config.toml
d_model = 448
n_kv_head = 1
head_dim = 64
activation = "gelu"
norm_eps = 1e-05
rope_base = 10000.0
parallel_block = true
init_std_o = 0.0
lr = 0.00105
weight_decay = 0.51
lr_head = 0.00638
warmup_steps = 206
schedule = "wsd"
decay_shape = "linear"
doc_mask = false
MLP neurons of a small language model. Each row is named by its layer, matrix (up: input weights; down: output weights) and neuron, and shows model dimensions 48-143. Each number is 500 + 25 x the weight over its row's rms, rounded and kept within 0 to 999. Numbers have three digits each.
Before each neuron's rows, "fires on" lists the tokens most often at its 100 highest values on Wikipedia text that the model never trained on; "fires in" lists the words (lower case) most often at its 100 highest values on Wikipedia text that the model never trained on.

fires on: " an", " of", " Co", " such"
fires in: "an", "of", "such"
L3.up366:459491495530472510497521513474486495459476501511449496486500505478498550463523500536468486520458503513514548485483487541510494480538535514496468448519532503514511550460482504456465490557539500517509552492502499511516487552510537486517484468525519469480492536492469518501480466487518487493
L3.down366:469447539525485550477442487516506489492532529450508474483512521506469532494499500501489484520514544521464517500510489517495515543495497559546473438542522566500461534488475533503508554479510505518531492491573492573538501498498488532485510487523475537488502507494468472515469498518487505537

fires on: " has", " had", " have", "a"
fires in: "has", "had", "have"
L4.up115:504476484506492462497494501486521510489484495526460518535492447485516478528535511517551493488513513462486534533506470523531473522497501545499473508472476542558539537552465518481469506496552490467516513507504510509484475484504485457508508505499498491524500482501528480520476511517501482537
L4.down115:489489518542523503474446493431516521476499525542514492480493526517465502527503509511477482457475495499574494504508521493506520505496502507503489543516482515545441475461476498477544470518536489513508482476485493491477494483523475573489483514489460503470506490514530501533549504492462522499

fires on: " and", " to"
fires in: "and", "to"
L3.up376:528501471499517528539525489508487491512550538503492500470509468465476517499511522513506488506506466527489506504519480507482494510511473524479459476494494500494512520524516499489521492516496467498469470516517512534500510512512494489489468519520536477541524502489512508496499468519527493527
L3.down376:470488523491540517478524490533499472486498503491524486506483533523498492478499494502498517507491418469545501470506504493461540508487472496530524486502518496515512478451521528491493471500500497510497535506482493535527484479490512526540530490522480504472519501495490477500335513484507514483

fires on: " where", " which", " how", " time", "7", " and"
fires in: "where", "which", "how", "time", "and"
L7.up308:455497499516479465491505489502562477503488506496512506508508516485513536475517519486542488510496527506498543431511484500486514493487503534518484535549493461513515529499487483473505473489497501516494527516502463485547540532474522493488478484562517544474486517488530471461491472499472510508
L7.down308:485490484459528546478500533519466487469519513515526502515533482505500490513501511525406526500514445500504473521427500509509509531493488463504528529489526472513493476495527490487466515480462529487503472527530515480482492468520452472482538493476478519484471537502512446523478458508544491491

fires on: " until", " after", " before", " to", " later"
fires in: "until", "after", "before", "to", "following", "later"
L3.up440:492511477513484497537524510540500532481518519491500526514516508525515562505540534498496488515519503505500483466521479549510485506498524538526477520510499496509502511566461538511507527497520508481517508494469517467533529524527498480462510464486513509527467495508518492514500509504525539438
L3.down440:487461497494486529499503540490501502481507486527498526494508494474513526493519516503499443502489540553481484472542518489513457532480494493523519499479512527476511499534458531498510524496470501461497483511467493489525535543536484518456492498503449526491456475504568484469434470512526484475

fires on: " which", " that", " who", " these"
fires in: "which", "that", "who", "these"
L4.up348:469469527512516494495489553487502524473492550520525489487533512499484495487452529495500504484511498461513497430522497495491511558528488543501544487497455524514482485479494512492523512473539476526528515484498507501445489503464498486494518529491483475544486508475482492541426477505476514511
L4.down348:497472500500531510510528511469523519475494495477504475504485496486496478505555510464491504480425423514529492556515501518485507476475554485468509523544517502476501489469534472514500461472488479518494503510490492464509464476517483477548507465500473505495546526517466460515424505489504501449

fires on: " or", " also", " and", " than", "or", " but"
fires in: "or", "also", "and", "than", "but", "of"
L3.up864:521486499501494508500523546463522498488526531525496493563515482468482523444511465525567497512509504494544525468493488506534483501535493521532498482510487501520511537526519530505487502488494431490530532476499512473496482485499518498515507504499523502561484521554502503507488536507516519498
L3.down864:500479515498469527524505517449506488449506466477518486485475486517491483457518513503497497471457469525522494445543554493480540523501476509492487511528495492490525548481527504494528517496487470510512508495481484515462516472496534498548499548494487470502502520518507496479448536505479506496

fires on: " of", " to"
fires in: "of", "to"
L3.up844:519487548469462493490496490498473487465508494504502524502531480512494557507535524524487471481538516500538515506494510509509485502447487499481458494536492525532491501536536512525524526518525509487475493465515567510473493541531502464496529496493540486500484505530527455541496477516510502445
L3.down844:532484505477518509517532481520486461536508490514519467527493498497519474540509482482512516546497496522491508516461475557503523512475500501482487510518500510488512520500535459485490501485522490496524462499516490499475535548469480509475521510525506554491442508533510532510436512543512519487

fires on: " an", " An"
fires in: "an"
L7.up763:461477525522443497519535514483519516472476460556505485498500478525474471515462501450474499464479530531502523477469484489480490523520480529507464500466486529459501521492506502500477514547521500500487498527513512508490510529526493533455493496511510542515479532487466513483477444490474534504
L7.down763:466515497523534527520522515515501496476477475485539467449507467484501485492485500448517517534440603513482505521459531478475532518541467576478520521505471519509495505496540522479492509516498533491480471505466472544474482530526504538479539510537517524512481511453455488500438493496477523515

fires on: " to", " To"
fires in: "to"
L6.up795:512490521500512529463489534512521523516468501520507534512477463510456496504485537520531518521568506502495484470538506463487494541488535511517475501487501544514479506513504499541514448482517531509476500522501545543545571485518509521485476528534513458497518514513528499480481438544543546539
L6.down795:540487518507520470504533457528534531495493493499504510495440481507505497486445494543521496518545529488491497476518488506482506508468491519501519492563472532514504497444513463549507475533524497463499551483488511485543459480438528479520533473555519477504542456489534485553424485504485475537

fires on: " that", " It", " it", "at", " That"
fires in: "that", "it", "what", "which"
L7.up836:464473529520517513500506533507474523479517524505507486485537485532515525472517489445498516481505535455521518492510439533491497482469481531483505512536487532495473497515509502471554494459470500492512515489514474526465513527512483479461440526513497523506487484489482509492499519501473498487
L7.down836:517469546490517512482515476508481500500534514490497509492460465524493549515484474437526471458475519477503494503478543513509523518497532494460465479554448509530519511510522526478504497510507510487451478456501496528536478519512556505466453454491485538508514513494485496506491502510506504498

fires on: " has", " have", " ex", "ce", "ath"
fires in: "has", "have"
L7.up464:526506482503519511501520456497495505486554521462525504497491487499456458503512500519523496497521495520490461516516516493508503477514509532482539469528465497511542474472484531444490506498534506527510485491499559521495458567520509481502512480518514459501479535516538496490472470535504534502
L7.down464:493457459503473503543431490510506507517494479557481492480503559474473540473488503510479476461527600509472539477527502499509487517497513455450526537516515513496492498494502477526512494483499525496516510479491537498537530482473467543456515500497506478499486510481526460468456503499462439488

fires on: " to", "osp", "av", "ap", "ak"
fires in: "to", "chikkadevaraja", "atmospheric"
L6.up889:481490484499503467497512479482495482445505540511481525540503456501497484480501508544515525490489492494499513464486527524483501511474503528512493535486464527557477558542515499534510516515479542525499515475504492501509507511526493459541498501510536529524474481492511512527479507466513491522
L6.down889:513483498526488497514496548499510466517493455541473496487536479484510487516501506439525530519477529480512522501524471541519544492527469526525463493530482496541529491511520504501466478540509504529528486525530507535477493476505563470504488502512494520417550500513502507498449492476522517525

fires on: " an", " sc"
fires in: "an"
L9.up383:442486539488487502499488517511476495462484480483513470495478468511506528498511507491500503524517520469498464497452488495526472544484513522466490484488473484491454513497516492488478521515508500537471434502473522512511538553503518538515510504499487491528471482522469540497499477537462529501
L9.down383:497517517500501518502509488507481533502535500479513487511475464508493481512518513448519506500500515514522496496468519530448514515513483536498536493543491515501504500505494530483510528471479500487479523482508461563465479476512479475485545501528509490444485505478523475500499489498463509466

fires on: " also", " to", " not", " as", " Gu"
fires in: "also", "to", "not", "as"
L3.up36:469468529500464488499539490500488500484478502476535511492490460460502527502513494529500503529525521509521521464488545508513507481491486519530485453485507540523497480412499509491500466456515516513542501460501533493500514520472540467526479506500503470513517506484513497491496511508516522510
L3.down36:525490444480495506528494457495464517530531486478510456420494526532481463512498504484485498512509510490511534512514494565518481505471515524483500506496495507507543512508533486473500569463510502507514509512504523472479555489478503496518500520497514479491501489496502472511491507528529541510

fires on: " of", " and", " de", " one", "or", " to"
fires in: "of", "and", "one", "de", "or", "to"
L4.up826:479490469498505501469532487495518506507481492486450529499497497453483482506492501464510482549508506468486517494484503505494494496516462544558512479538498454524525530553555501484501523529488480491524514496517544503502462480480539510508477520495506497516495520481480507498463497509528514510
L4.down826:489521512544531501540511541489511495473544471480500491498511523491525503462564502487517495522479429491526500479490533557447508485460516491498496457566512503540469493502513507539502485530532497459488466490475466444483499503530498489461501502512526457488490504477476494472465467481492489483

fires on: " which", " that", " where", " who", " what"
fires in: "which", "that", "where", "who", "what"
L4.up617:520507460475487459503530501472557482462511466503512485501536513505499498468518478507501479487483484529483520484485522496497492509492477500549493483482501521475493520478528501519554476484535518506511558519499506480482517521507452503491482539557474537503512533477500516500466463487527474535
L4.down617:479488521456498576480528500508526499494507478503540502490486479511501518496521487488467520518467494475534511491510526463491538481509491530491480514546483519484519485442507510538534489496497533516492509464486491509524517471499493470501534539510488507481530535471513467504426533472475521504

fires on: " His", " an", " his", " Their", " its", " their"
fires in: "his", "their", "its", "an"
L7.up478:496480462511533517549511512468510465484528519525486480533504420540494483511523516467505489524473518513500507471471434531454478531510523537491452421525506475470511563524552502509513520508494512527543435497508514512490501522517515494497447473492518496534517560490472487521491462474514521501
L7.down478:505468531509483501514485527508529501527496496478503506487479489481510499524478509494495527485480469443518476468493521519489534499548507474499501462560537531482483504558541475494490472515518510496474534530519472554511469518537544488491488520532489534517524473542425523516443521506488502497

fires on: " as", " the", "s", " Br", " a"
fires in: "as", "the", "s", "a", "part", "its"
L4.up840:461481541517444506479520568469464470498493506500493500534501464523452493554462531531518518529491512486493488482497537468509505526510533527531549501518516494515482474495494480508529513477495520481480481496453497441503548503535488437427469485508503476543489550502477510502485505455461471484
L4.down840:537495548530496494515550467431497506501533474527495517476483501496493496508489495476461445477478486508539485481559472475552526484493524489491432518549507502533532496442489483487499541522497511479513480491485515494470525501469529457519517498536484474502493526504493489471457487466450506515

fires on: "2", "1", " con"
fires in: "2020", "2010", "2022", "2021", "2023", "2015"
L3.up527:476520474506515480476532487501504525497494497508431555489523489469479499476455458490537488520522512498497522508517515481516503548511543502525532455464514464515481501509480542503516530482511454487505561529470501493508471499473523518501517503481515515513470485490518502493471521528474521494
L3.down527:523493494489543485506507483501521469497551503478482508526501478533489485504492515529466526472500470491528493497498522494491533529528494476459498458453488491504509468449531507492511508523515434492529522522536560550495488503508529530482486517446476485490490495479479479538453479513487511491

fires on: " from", " until", "ten", " years"
fires in: "from", "until", "before", "years"
L3.up763:509495497503459551517533534504481472516518499539452491510509517498493498452496519506488477511517505529515517507481493525493493500502494524541508503520492504498512513532515537479479502499473497494457484493521484497559532527533485471506509505493486495523477506477572533494489528507521543468
L3.down763:533438488536507473486533549482470501495529516576540493451460506449566459537493533531513514510495522499504451454490497542479504518505470502507462492526471514483519465509536535497487486509470516477480503459518541468522500523515501476502534490517437491509490477453525489525459492498527471524

fires on: "0", "gan", "ober", "ann", " Lyn"
fires in: "2017", "2018", "2015", "2014", "2016", "2019"
L3.up528:478486486538490502470497491517520478467452457502504517482491482509489544478485539524484497487519509503500512449517478542515519545484531517489482474507473490510503469527501557524507542543475528485455475512519557499529525530494523511495514472478522491493520506519511488468470519505455505500
L3.down528:496541525495483505501527490466522513487525502502524470520482471525501510512498514512496544458493460483519494478522523473464496471510519465523520491483518472511539506501480499509494501539492511506535522494508497526468508483520525489491535481493490479489540539468513506522466506501499486506

fires on: " an", " An"
fires in: "an"
L9.up251:494495496499466462490487504486521469477485516498502515515482439503450551538472436455508477529463526524510521488506450512502511486521519517467475513479481514475486550547516477507509541502513524525489505515485504518467511508507501524498488499511556459529433495498482530520483468486475491485
L9.down251:506503488536543486508497518520466480507501479454470516526486468524527450478528503480540483515507483509491476514490498472495493529493490514507500420530500515518547509510567536470460477494509542491514480479489487485475479501551511486525564506481527494501496477494507499496460505508491509509